python train.py --n_layer=16 --d_model=512 --n_head=8 --n_kv_head=2 --head_dim=64 --d_mlp=2048 --vocab_size=32000 --activation="tanh_gelu" --norm="layernorm" --norm_place="pre" --norm_eps=1e-05 --positions="learned" --qk_norm=true --attn_scale=0.125 --bias="all" --tie_embeddings=false --parallel_block=false --init="normal" --init_std_qkv=0.0278 --init_std_o=0.00492 --init_std_up=0.0278 --init_std_down=0.00492 --optimizer="adamw" --lr=0.000794 --lr_mult_up=0.639 --beta1=0.95 --beta2=0.95 --lr_head=0.0039 --grad_clip=1.0 --warmup_steps=484 --schedule="wsd" --decay_fraction=0.928 --decay_shape="cos" --final_lr_fraction=0.1 --batch_tokens=[65536, 131072, 262144, 524288] --seq_len=1024 --doc_mask=true --train_tokens=1339000000 --steps=5506 --dataset="wikipedia_en"
MLP neurons of a small language model. Each row is named by its layer, matrix (up: input weights) and neuron, and shows model dimensions 384-447. Each number is 200 + 40 x the weight over its row's rms, rounded and kept within 0 to 999.
After each neuron's rows, "fires on" lists the tokens most often at its 100 highest values on Wikipedia text that the model never trained on.

L5.up1471,216,184,182,190,182,243,160,131,181,196,216,179,278,283,244,159,162,228,154,321,190,196,176,226,165,225,172,235,145,208,238,260,188,170,242,167,142,177,215,209,187,173,243,181,216,210,211,234,171,170,241,230,231,231,202,207,152,173,211,199,194,213,192,193
fires on: " of", ".", "\n", " and", ":"

L5.up123,234,228,204,264,182,182,203,237,186,191,195,262,218,213,217,137,156,198,239,189,176,188,203,142,289,185,195,167,230,179,165,241,174,162,130,252,119,249,219,146,183,192,181,153,136,236,277,162,256,234,220,177,113,148,178,165,209,207,177,303,182,188,105,187
fires on: "\n", " of", " from", " place", " up"

L5.up98,196,161,147,180,214,185,196,247,173,213,256,184,262,215,224,205,200,185,202,169,223,201,187,239,185,192,210,227,271,204,146,230,203,231,270,159,136,194,237,220,200,177,219,138,190,215,145,197,220,174,256,175,205,250,195,203,218,220,204,178,120,184,230,238
fires on: " ", " –", " —", " he", "\n"

L5.up400,124,236,123,208,200,243,182,227,201,252,230,176,228,211,191,193,219,130,198,224,203,203,241,221,150,202,178,168,187,239,114,228,216,272,205,207,164,188,198,174,197,236,194,199,201,220,180,193,219,261,327,209,196,201,135,156,178,218,169,136,154,260,279,207
fires on: " a", "-", "\n", "|", " two", " part"

L10.up998,191,233,203,287,219,220,222,197,191,180,186,170,206,199,203,149,211,229,191,167,180,164,71,229,250,232,177,232,200,237,230,221,187,226,173,187,235,142,261,224,196,139,234,196,244,224,204,191,208,229,200,169,210,159,190,171,231,184,128,213,215,172,114,209
fires on: " in", " of", ".", " and", ";"

L10.up1531,211,185,201,164,170,194,184,123,198,198,223,167,249,240,177,261,113,172,166,228,204,259,180,236,183,195,227,228,201,226,226,209,187,199,210,141,185,176,202,160,215,207,217,107,216,172,238,171,246,198,167,226,163,248,300,204,170,202,203,240,249,252,231,175
fires on: " of", " the", ",", "):", " |"

L10.up1427,143,164,293,193,226,308,197,262,211,195,324,171,226,178,199,190,227,262,79,258,187,177,200,204,183,195,195,235,161,231,203,203,223,139,192,174,164,183,222,155,214,125,233,177,215,133,239,182,231,208,265,173,211,131,265,236,170,186,149,100,208,234,221,170
fires on: ",", " and", " |", "|"

L5.up1896,166,134,179,190,152,186,183,211,208,127,231,107,220,228,193,244,231,225,176,228,208,177,143,160,204,207,187,199,239,235,238,216,162,265,202,233,260,320,184,277,195,196,149,240,196,256,88,211,167,226,185,224,184,211,225,219,186,226,235,222,216,196,156,196
fires on: "s", " |", " from", " with", " were", ":"

L5.up1790,215,183,162,231,197,180,248,169,221,187,180,108,191,268,132,180,238,218,238,203,177,161,141,156,205,204,182,169,193,250,251,273,131,215,202,206,246,230,204,151,323,183,215,237,170,199,226,238,173,202,179,283,126,276,203,224,141,336,169,191,194,208,180,180
fires on: "s", "d", "ship"

L5.up844,172,240,182,177,213,139,213,222,270,194,158,240,247,179,189,217,148,159,181,195,234,212,215,140,173,194,193,215,148,264,178,269,154,299,175,146,209,255,205,214,184,260,183,197,202,222,153,215,222,230,276,268,209,277,164,202,216,225,178,182,156,164,198,250
fires on: " which", "s", " was", " in"

L10.up1434,162,245,173,185,203,267,194,280,196,186,221,247,202,173,282,190,259,230,109,168,195,205,146,193,226,242,185,222,207,211,181,240,187,166,217,166,204,308,192,191,263,246,240,171,184,179,231,257,234,254,287,227,206,185,223,167,217,193,122,154,197,187,197,236
fires on: " in", " |", " on", ","

L10.up1148,201,168,127,173,167,122,138,180,204,159,151,166,161,181,224,210,147,189,222,211,205,210,147,182,223,301,203,280,220,206,170,261,232,247,161,216,208,186,231,176,235,232,127,176,217,264,153,165,268,169,260,204,232,221,192,128,193,203,154,229,217,185,141,172
fires on: " the", "\n", " as", " ", " a"

L5.up650,209,226,120,225,241,236,206,191,216,166,246,251,281,232,212,146,231,182,214,257,221,191,156,217,185,222,157,234,259,300,219,315,158,198,209,93,160,182,208,206,199,226,185,175,284,240,222,217,221,170,225,128,184,276,205,327,116,167,186,197,212,212,135,189
fires on: ";", " and", ":"

L10.up801,202,196,231,262,312,161,153,263,138,192,168,224,198,153,177,187,190,126,202,139,119,202,168,195,194,227,212,244,229,147,204,203,205,190,185,185,147,180,193,235,199,198,312,139,208,206,247,214,279,203,239,203,196,163,203,189,230,171,205,215,198,236,131,298
fires on: " to", " the", " as", " of", "As", " As"

L10.up31,139,202,195,148,210,241,178,297,198,194,214,112,212,172,162,101,218,171,179,190,239,225,159,211,132,142,219,168,246,189,171,166,219,212,188,222,148,227,214,187,127,209,243,200,246,188,138,144,201,213,212,260,171,215,204,159,232,161,182,176,188,210,184,255
fires on: " was", "-", " to", " the", " |", " is"

L5.up2019,228,151,222,214,166,292,148,204,189,245,290,232,209,174,145,240,159,143,221,216,214,184,180,244,213,243,207,276,133,286,279,203,217,319,237,176,140,212,209,209,192,197,212,84,215,301,203,179,210,212,230,209,207,218,237,194,230,210,73,237,203,215,196,226
fires on: " ==", " ===", "==", "'", " |", "==="

L10.up1279,196,212,200,127,274,199,176,144,237,192,138,180,227,219,243,195,179,91,133,179,199,214,198,249,212,214,267,227,210,173,223,320,214,204,204,151,231,266,147,227,198,144,207,188,192,175,195,188,177,185,235,258,185,154,288,192,215,212,204,281,212,196,199,187
fires on: " the", " by", " of", ":", ","

L10.up1982,181,206,180,148,258,196,220,244,130,127,113,165,195,226,181,198,150,182,175,185,140,212,164,223,216,152,205,223,252,190,215,220,209,197,113,138,277,206,205,247,156,173,246,203,199,232,221,211,177,169,256,250,172,181,165,219,153,192,219,141,58,212,207,140
fires on: " |", " On", " on", "On"

L5.up1267,210,229,148,260,242,202,175,204,220,223,254,113,222,164,198,270,130,136,294,284,157,186,206,140,141,248,267,230,224,183,146,184,204,226,176,213,114,183,199,230,266,213,205,133,267,202,175,145,272,225,128,112,212,277,150,167,242,223,160,235,202,209,189,257
fires on: "-", "ing", "al", "e", "ed", "/"

L5.up478,207,286,185,193,150,195,120,253,245,177,307,190,215,201,130,253,168,85,157,226,216,209,221,152,195,217,217,224,144,232,127,169,219,256,210,206,192,231,227,205,208,195,169,160,206,164,169,161,284,269,167,192,208,260,200,135,189,180,130,178,203,123,187,272
fires on: "s", "ing", "ed", "=="

L5.up113,157,218,166,241,223,137,185,231,229,183,150,184,191,181,202,228,268,199,204,230,183,189,118,152,146,236,214,211,263,192,47,212,191,177,136,196,206,183,239,191,279,218,304,219,188,183,173,267,234,198,224,264,163,201,202,194,258,212,179,206,188,260,246,236
fires on: "-", "'"

L10.up110,233,188,224,173,205,160,250,141,286,223,244,233,215,122,130,186,211,180,181,252,193,197,194,255,250,238,210,233,177,141,254,303,256,210,148,189,200,199,184,197,189,241,177,185,201,271,116,144,170,140,181,189,199,153,238,139,228,187,239,234,135,187,248,191
fires on: " and", " is", "."

L10.up1009,220,262,207,235,173,324,170,180,215,204,283,160,221,285,190,228,135,179,150,199,133,188,139,169,226,191,205,210,202,214,194,240,219,124,203,117,151,196,172,135,233,157,214,220,197,127,245,230,163,189,212,183,181,285,232,242,188,233,170,136,183,208,183,230
fires on: " of", " with", " and", ",", " the", "-"

L5.up30,242,176,170,243,253,227,214,142,204,258,218,223,151,290,183,248,175,140,155,245,178,186,151,208,131,187,166,213,243,223,149,220,101,131,164,214,240,234,202,155,194,221,221,145,191,220,138,290,135,191,203,219,157,223,245,196,141,259,169,191,196,206,222,188
fires on: "."

L10.up1154,214,110,118,157,189,169,154,177,232,236,232,205,195,239,192,197,233,141,155,187,283,201,291,150,221,269,279,262,194,243,145,180,262,250,189,266,153,211,216,165,148,195,206,227,240,281,153,121,222,225,205,174,141,280,202,194,127,194,151,192,155,184,231,283
fires on: " is", " are", "-", " also", " of"

L5.up577,180,203,153,239,217,237,192,197,244,209,226,133,287,220,178,276,206,213,253,187,193,183,222,101,185,179,191,202,115,169,245,237,95,208,220,213,275,192,216,200,291,184,234,199,223,184,210,234,183,205,226,221,162,231,192,185,170,174,211,182,170,158,199,206
fires on: "s", "y", "re", "ed", " character", "d"

L5.up94,186,175,196,154,280,304,160,215,168,247,256,131,223,275,188,203,194,185,142,230,172,168,269,201,199,205,235,292,218,237,253,187,215,206,308,183,125,278,205,206,221,161,196,188,207,273,164,216,212,135,222,215,224,147,177,204,257,208,245,212,222,183,179,142
fires on: "\n", " (", " \""

L5.up453,230,142,243,228,217,226,183,161,206,138,176,218,208,186,114,234,123,191,212,200,252,165,137,265,236,164,222,261,172,196,199,175,125,179,238,147,195,229,217,267,234,218,202,128,198,244,159,154,223,153,157,233,211,301,191,167,242,254,219,222,233,249,188,220
fires on: " ", " 2", ")", " 0", "."

L10.up1790,205,226,166,199,222,211,236,176,224,205,219,130,198,229,218,227,239,202,200,267,262,153,223,185,338,133,177,225,255,126,219,163,162,159,191,288,226,187,217,119,223,204,206,160,174,264,213,216,192,255,245,287,185,155,228,119,208,180,178,186,208,150,194,172
fires on: " |", "E", " was", ":", "|"

L5.up1669,252,228,136,241,232,195,210,140,241,182,198,238,213,171,148,212,275,248,125,242,192,202,162,215,307,199,223,229,190,191,119,216,227,229,212,193,193,183,186,177,227,253,226,176,199,169,208,65,160,256,208,232,112,213,225,154,186,221,187,232,182,179,197,274
fires on: "==", "===", " ==", " interest", " Province"

L10.up1286,163,173,149,189,190,170,143,230,144,230,192,184,292,179,222,208,183,299,117,229,210,153,120,227,234,214,172,159,280,200,245,256,224,169,217,179,174,223,272,216,247,118,145,184,236,236,207,179,191,215,268,169,168,212,243,130,223,121,167,138,155,226,169,177
fires on: "\n", " ", "|", " |"

L5.up1807,159,125,126,268,223,281,215,204,151,194,228,196,223,110,211,182,198,175,229,193,162,175,160,213,182,185,144,200,230,234,119,237,159,242,198,187,190,203,206,194,260,177,239,172,226,187,194,249,181,230,219,156,211,259,223,186,208,160,167,251,199,167,250,241
fires on: " or", " and", " each", " the", " that", " to"

L5.up1024,206,142,196,144,274,241,209,197,220,190,235,215,182,158,198,188,271,213,221,227,162,212,199,242,204,229,214,212,284,184,146,200,224,198,235,175,153,140,238,169,178,231,220,211,185,180,183,76,161,310,146,212,148,251,171,160,216,224,152,202,185,212,182,200
fires on: "-", " of", " to", " most", " total", " "

L5.up458,165,200,237,172,241,194,224,195,237,114,198,186,292,215,212,247,196,189,241,267,133,187,169,203,362,226,201,227,212,198,304,215,221,201,185,163,93,159,211,223,213,182,255,232,224,196,155,163,212,184,188,184,169,252,205,216,272,244,172,278,181,188,122,234
fires on: " |", ";", ".", "ov", " &"

L10.up2018,177,201,192,192,197,273,182,191,180,288,189,148,249,227,182,196,220,238,188,235,168,172,128,255,168,210,269,152,126,189,127,229,213,268,293,157,215,205,220,188,179,206,166,126,195,227,175,187,210,162,269,288,190,155,246,181,184,286,223,252,202,203,176,223
fires on: " it", " It", " a", " to", " on"

L10.up496,238,188,177,288,209,194,172,229,186,201,147,127,193,179,233,215,205,112,202,139,163,238,156,206,182,245,191,267,138,163,237,255,193,230,198,224,200,150,200,246,251,199,194,197,227,145,234,251,291,231,228,201,205,172,170,183,251,202,194,231,147,231,231,230
fires on: " by", " in", " of", " on", " to", "\n"

L5.up1796,237,231,215,213,207,194,238,176,150,230,184,210,194,224,187,176,232,201,135,195,139,150,175,211,190,249,169,272,177,142,146,246,196,176,189,253,219,210,216,74,240,163,225,112,197,193,162,242,266,288,195,232,210,255,200,249,188,278,161,186,83,199,166,223
fires on: " and", " &", ".", " by"

L10.up949,264,203,152,169,221,278,247,242,169,160,201,205,206,249,217,212,184,279,225,217,315,224,207,199,203,208,213,187,160,168,193,173,221,194,282,108,222,227,146,138,173,196,172,157,185,200,180,217,176,130,264,185,188,211,161,235,228,278,246,235,251,194,196,166
fires on: " and", ",", " (", " ", "|"

L10.up1703,77,200,180,189,235,239,189,187,176,279,212,242,181,326,186,189,235,154,303,241,175,193,163,206,166,192,145,197,184,201,173,228,200,214,161,212,218,178,222,199,245,195,161,169,212,211,153,228,207,243,235,267,198,159,168,187,234,175,170,171,146,239,225,239
fires on: " (", "|", " |", "\n", " It"

L10.up1852,202,221,124,218,272,219,130,101,197,228,230,137,219,223,234,211,200,162,223,243,165,156,197,193,146,200,259,222,178,244,231,303,213,222,161,171,161,171,200,216,217,120,283,263,171,192,189,221,189,222,216,240,203,233,321,157,248,237,214,292,194,196,285,155
fires on: "\n", "ed", "de", "-", "ze"

L5.up510,200,233,214,208,226,189,181,187,261,221,226,246,210,192,200,191,224,209,153,144,190,179,213,177,202,346,236,211,137,150,141,267,146,271,182,268,202,179,186,202,246,242,181,107,239,175,216,79,194,235,260,214,127,196,233,284,229,178,164,181,197,178,194,246
fires on: " ==", "==", " ===", "CP"

L5.up312,224,170,192,220,272,191,204,165,230,253,191,263,150,265,153,236,193,132,187,271,169,185,150,235,133,174,182,236,292,211,194,238,145,167,195,211,230,226,207,138,192,231,255,140,197,192,159,258,104,193,161,227,191,225,250,190,179,289,200,218,188,213,230,174
fires on: "."

L10.up1645,257,230,179,197,195,177,190,172,231,224,195,220,251,202,133,240,321,200,196,245,247,163,226,162,241,169,216,191,170,190,240,172,221,219,160,213,157,175,246,138,182,237,187,212,199,298,138,210,236,230,186,156,153,168,234,141,164,149,187,213,116,190,236,154
fires on: "|", " is", " 2"

L10.up424,189,163,242,170,171,223,185,204,203,201,216,142,249,178,180,185,271,98,211,211,323,218,150,158,142,154,199,227,194,163,199,192,166,187,210,270,197,184,275,195,207,153,204,191,199,195,190,243,160,252,206,209,218,253,152,228,197,165,214,153,202,121,225,202
fires on: " and", ",", " was", "a", " be", " is"

L5.up1747,183,229,200,216,168,209,173,219,203,116,145,112,216,216,191,223,185,204,125,171,207,196,143,184,137,181,168,226,138,244,150,231,100,213,218,203,202,234,210,168,176,119,234,207,151,208,230,242,157,229,224,197,180,273,237,264,172,200,206,124,118,166,220,200
fires on: ",", "\n", " was"

L10.up188,149,171,168,186,219,234,193,299,268,276,210,173,310,257,179,253,225,175,224,168,266,194,261,139,178,166,255,226,184,233,193,205,222,295,239,191,182,245,214,213,206,142,148,198,172,213,142,225,222,263,228,206,133,276,191,213,230,159,153,207,161,207,216,246
fires on: " was", " album", "s", " their", " his", " to"

L5.up896,218,234,169,184,284,199,169,215,262,273,170,190,241,173,213,189,168,155,249,228,221,191,213,175,167,280,195,215,158,218,182,185,200,255,196,255,172,219,218,175,265,171,177,165,226,254,182,165,209,244,222,199,171,162,172,153,313,252,208,227,135,135,171,187
fires on: "s", "-", "ed"

L5.up1797,283,170,207,197,215,236,202,250,204,214,187,115,238,251,199,142,209,236,256,296,235,171,183,192,264,138,204,270,153,172,276,202,203,149,259,79,173,226,224,268,193,117,218,189,237,249,191,277,216,138,266,200,228,226,190,217,146,251,216,231,262,205,215,77
fires on: "\n", ","

L10.up1054,179,280,170,88,260,199,220,219,206,163,196,202,205,237,166,251,266,128,207,194,149,208,253,208,221,147,207,231,206,214,214,224,167,316,226,232,172,219,209,196,268,227,200,178,208,201,182,173,174,183,271,263,191,190,177,282,258,205,160,173,165,211,202,250
fires on: "s", "'", " its"

L5.up319,196,154,209,214,230,230,177,145,188,215,217,138,236,205,186,331,171,189,178,256,192,164,85,177,230,142,121,235,160,197,246,188,176,186,182,251,148,209,184,161,205,178,232,185,159,212,172,168,154,189,111,162,176,329,211,41,239,292,189,276,284,237,209,158
fires on: ".", ")", "ther", "born", " Both", ";"

L5.up204,164,222,220,283,227,264,238,206,241,222,180,115,215,252,249,190,207,188,203,229,156,190,134,136,188,240,231,150,191,277,195,275,194,243,198,239,216,182,232,179,208,180,218,198,186,169,209,200,217,337,205,187,210,255,296,154,208,218,191,269,255,173,188,218
fires on: "s", " |", "t", "y", " As", "the"

L5.up465,169,214,121,148,266,227,131,234,217,246,259,137,220,257,235,164,180,188,292,258,206,198,181,257,258,279,160,179,224,260,187,268,182,190,232,116,146,202,183,187,222,176,191,213,209,284,216,252,225,226,267,197,192,256,189,222,147,160,150,240,191,178,160,153
fires on: ";", ");"

L5.up430,202,136,161,271,185,203,192,183,227,269,276,129,239,258,180,249,183,182,194,182,140,214,100,145,177,196,139,194,194,221,256,204,123,176,292,157,264,170,194,195,203,208,171,160,107,176,213,204,139,281,280,192,182,206,208,150,169,242,242,227,209,203,204,187
fires on: "s", "th", "cy", "'", "y", "d"

L5.up1274,220,161,168,200,206,215,122,167,212,183,193,173,176,209,159,213,188,247,249,196,194,172,226,297,217,236,199,294,207,149,160,179,177,282,261,242,150,217,214,126,214,206,183,105,240,242,164,209,218,204,241,127,218,264,189,140,158,200,156,193,189,217,161,175
fires on: " \"", ".", "==", " ==", "-"

L10.up859,233,209,161,193,194,232,265,203,199,260,168,171,243,200,225,163,165,234,157,252,201,212,217,226,204,214,218,228,196,195,150,220,182,208,251,262,243,259,230,193,153,186,214,166,195,262,166,166,206,190,173,185,217,194,170,127,214,178,150,257,160,238,189,190
fires on: " the", "|", " is", ":", " a", " |"

L5.up1277,251,243,173,289,238,253,227,229,238,182,126,192,229,210,164,209,196,151,166,188,181,178,223,211,166,203,220,237,262,198,153,178,202,201,151,188,96,181,214,149,164,179,152,124,185,237,226,114,168,225,245,162,173,139,231,202,245,208,155,249,170,230,205,248
fires on: " to", " from", " of", " into", " for"

L10.up1638,156,142,168,175,264,132,166,196,162,175,149,174,183,184,165,187,131,214,238,178,214,243,201,203,174,195,191,238,248,235,214,220,197,245,234,246,141,210,202,170,201,254,216,176,140,260,113,209,229,207,205,238,201,265,200,202,272,191,173,147,163,208,185,257
fires on: " ", "-", " sub", " under", " the"

L5.up1356,164,161,137,179,179,223,175,272,226,263,294,178,234,177,210,161,233,236,257,247,314,202,173,260,235,179,183,194,215,226,244,240,216,184,197,127,137,208,206,221,256,186,170,194,205,254,168,173,231,230,241,242,219,245,191,144,62,184,117,222,156,217,162,171
fires on: ";", " and", " he", "ing", ");", " bp"

L10.up848,230,187,120,229,232,187,221,222,158,225,173,177,240,201,233,193,194,246,227,218,205,158,216,206,304,143,184,217,230,145,214,214,258,219,158,199,195,167,210,200,202,128,200,223,208,270,122,237,203,164,204,161,207,185,170,201,206,116,140,210,172,179,164,253
fires on: "\n", " |", "/", " Team"

L10.up1196,230,188,229,174,263,151,190,209,226,193,129,186,255,230,197,220,184,192,137,198,158,206,207,200,191,199,186,234,176,248,120,272,113,263,191,215,151,247,204,208,278,129,148,249,197,248,141,181,229,261,193,250,237,184,237,154,208,225,143,213,104,245,186,210
fires on: "\n", " over", " as", " up"

L10.up1799,163,200,169,166,224,207,144,222,247,148,221,212,237,190,199,223,291,237,266,235,240,209,183,194,216,201,231,200,198,193,150,172,187,249,285,239,174,263,200,152,260,196,268,212,183,195,198,172,162,166,269,206,148,174,186,208,195,190,204,181,185,159,140,217
fires on: "s", "'"

L5.up1656,145,206,154,142,126,199,183,262,198,105,257,199,293,208,229,172,138,137,137,177,241,196,144,205,188,187,183,249,194,269,180,221,146,222,217,175,178,196,216,100,240,250,317,199,155,226,234,238,246,246,249,227,174,252,216,267,182,170,181,176,201,211,275,191
fires on: " and", ","

L5.up645,228,266,174,252,182,202,135,284,233,226,267,152,195,120,140,218,182,217,242,214,204,163,214,155,194,219,160,221,230,194,225,153,202,251,173,171,205,236,218,141,228,194,211,137,204,231,148,189,267,292,160,124,176,195,248,235,208,179,68,232,176,206,231,154
fires on: "s", "ing", "ed", "ion", "=="

L5.up814,220,126,200,208,164,199,181,250,195,127,232,145,222,180,187,277,199,224,201,225,249,147,143,187,315,157,224,220,246,197,169,214,182,192,239,151,232,224,231,230,206,184,151,166,216,264,214,219,219,165,261,197,193,190,260,187,209,216,188,198,225,274,138,223
fires on: "|", " |", ";", ":", " -"

L5.up1637,169,234,197,271,272,235,104,224,170,227,260,151,191,149,221,205,216,229,208,186,218,209,215,207,161,168,180,159,214,215,138,218,134,275,266,180,197,215,198,227,191,231,200,166,255,246,182,148,178,164,266,182,165,200,202,192,223,225,194,267,113,182,217,216
fires on: " of", " have", " in", " to", " on", " had"

L5.up13,185,193,226,147,218,176,218,256,210,95,286,218,211,264,205,221,183,239,166,200,209,186,177,181,274,189,172,218,218,191,185,331,172,223,169,178,122,250,192,236,226,132,184,182,190,179,193,213,185,245,294,217,147,236,186,163,191,202,183,187,225,237,206,190
fires on: "|", " |"

L5.up195,206,236,112,193,278,211,234,293,259,196,177,171,212,159,170,211,150,184,234,285,225,221,249,196,211,221,211,222,269,223,192,221,196,220,184,154,217,134,220,189,133,240,186,222,235,266,222,155,194,231,188,207,178,225,178,239,225,180,181,195,208,153,174,228
fires on: " of", "-", " first", " on", " part"

L10.up867,183,205,201,183,233,143,174,147,190,195,150,159,194,249,194,173,226,213,217,243,145,213,155,196,273,233,131,134,156,238,173,307,174,177,197,161,168,222,221,175,170,175,212,227,207,174,156,166,190,212,198,183,257,261,272,186,207,143,237,249,164,182,163,209
fires on: "\n", "-", " over", " for", " a", "o"

L5.up937,213,275,182,140,226,217,227,229,285,232,231,186,276,142,188,242,232,274,207,205,198,158,257,150,281,194,203,183,136,216,148,188,227,210,262,317,211,238,245,168,231,248,215,199,179,235,170,166,185,285,252,200,96,190,197,281,221,231,186,118,121,288,191,184
fires on: "\"", "s", "rill", " United", " Lions", " Stars"

L10.up1773,190,145,128,79,216,190,125,221,234,198,224,224,217,255,187,195,109,218,126,288,251,193,208,185,218,255,240,288,151,232,212,263,178,221,194,172,226,214,147,147,221,192,235,185,170,186,232,222,214,147,233,205,192,195,249,213,207,241,242,140,220,168,188,195
fires on: " of", " the", " in", " to", ":", " for"

L10.up348,227,160,159,190,188,140,154,191,191,218,155,226,185,266,249,186,151,244,140,177,195,190,149,220,274,186,172,300,219,214,137,215,240,251,227,193,182,171,184,192,198,227,203,171,241,186,72,144,205,182,236,161,219,252,100,166,201,145,212,216,245,132,104,149
fires on: "in", " of", " -", " as", " the", "\n"

L10.up313,57,222,202,184,210,202,184,234,248,184,203,147,180,204,168,159,237,157,173,197,189,107,123,108,196,133,190,162,192,242,183,264,212,241,171,175,257,235,157,144,243,210,184,171,237,261,130,207,172,207,237,216,199,223,257,84,103,171,194,274,208,169,87,216
fires on: "s", "t", "te", "S"

L5.up1051,195,206,127,218,209,208,213,190,215,277,212,216,175,304,185,198,163,175,185,255,237,172,162,218,109,242,267,202,190,181,196,174,143,132,139,198,219,227,185,176,272,169,226,153,205,192,139,189,156,106,217,249,201,225,213,240,188,237,189,183,222,240,213,168
fires on: ".", "d", "al"

L10.up828,216,209,180,224,214,253,227,316,212,236,187,206,255,181,182,183,191,221,189,166,206,143,221,223,195,158,194,292,180,195,199,177,170,291,197,246,206,282,295,214,149,204,194,161,257,254,140,134,212,199,189,232,189,123,190,201,161,147,229,225,134,171,240,239
fires on: " |", " 0", "loan", " his", "===", "|"

L10.up1990,196,139,115,231,217,252,253,221,207,139,183,197,279,204,263,242,211,162,191,122,151,208,161,234,261,194,221,208,164,200,158,251,220,168,233,233,105,154,202,196,195,247,276,154,155,198,221,245,196,209,212,218,172,179,175,220,156,225,120,214,193,213,248,257
fires on: ",", " and", " that", "\","

L5.up848,151,174,173,134,189,237,190,138,159,215,198,192,254,257,150,185,136,265,146,222,134,134,199,224,242,293,137,254,168,168,216,238,229,223,217,172,225,215,234,145,256,153,321,237,163,151,204,195,230,204,235,229,203,224,245,211,189,249,218,292,231,184,153,182
fires on: ":", "\n", "-", "|"

L5.up709,156,232,127,211,207,209,220,287,217,263,162,161,214,224,199,203,215,161,184,183,196,172,189,178,192,306,210,239,238,250,94,248,191,235,182,166,224,198,213,190,204,218,199,174,194,205,169,219,243,306,197,209,109,197,187,154,242,191,166,201,176,252,165,234
fires on: "-"

L10.up565,177,222,94,214,198,160,210,170,190,220,195,234,221,178,180,247,227,236,157,234,148,170,159,201,241,363,207,166,189,172,150,194,235,168,197,184,185,227,210,170,222,194,249,263,193,142,178,182,151,189,195,175,189,188,203,185,200,162,228,234,207,245,132,225
fires on: "-", " the", " that", "\n", " this"

L5.up840,212,231,137,196,208,182,167,172,206,198,196,202,273,253,230,283,212,256,234,204,157,189,226,156,241,204,244,227,200,206,218,257,145,202,202,205,152,243,198,209,238,204,295,151,141,276,180,208,134,182,226,211,178,136,210,188,186,146,221,201,137,244,257,246
fires on: "t", "'", "re", "d", " to", " for"

L10.up1411,201,154,198,271,201,253,170,295,248,233,176,155,215,214,165,207,201,129,288,188,269,201,211,214,144,242,259,284,189,215,186,194,207,258,167,190,165,232,173,245,167,205,171,221,159,231,153,165,160,226,171,269,209,221,225,213,184,189,182,169,171,183,205,264
fires on: "-", " its", " his", " their"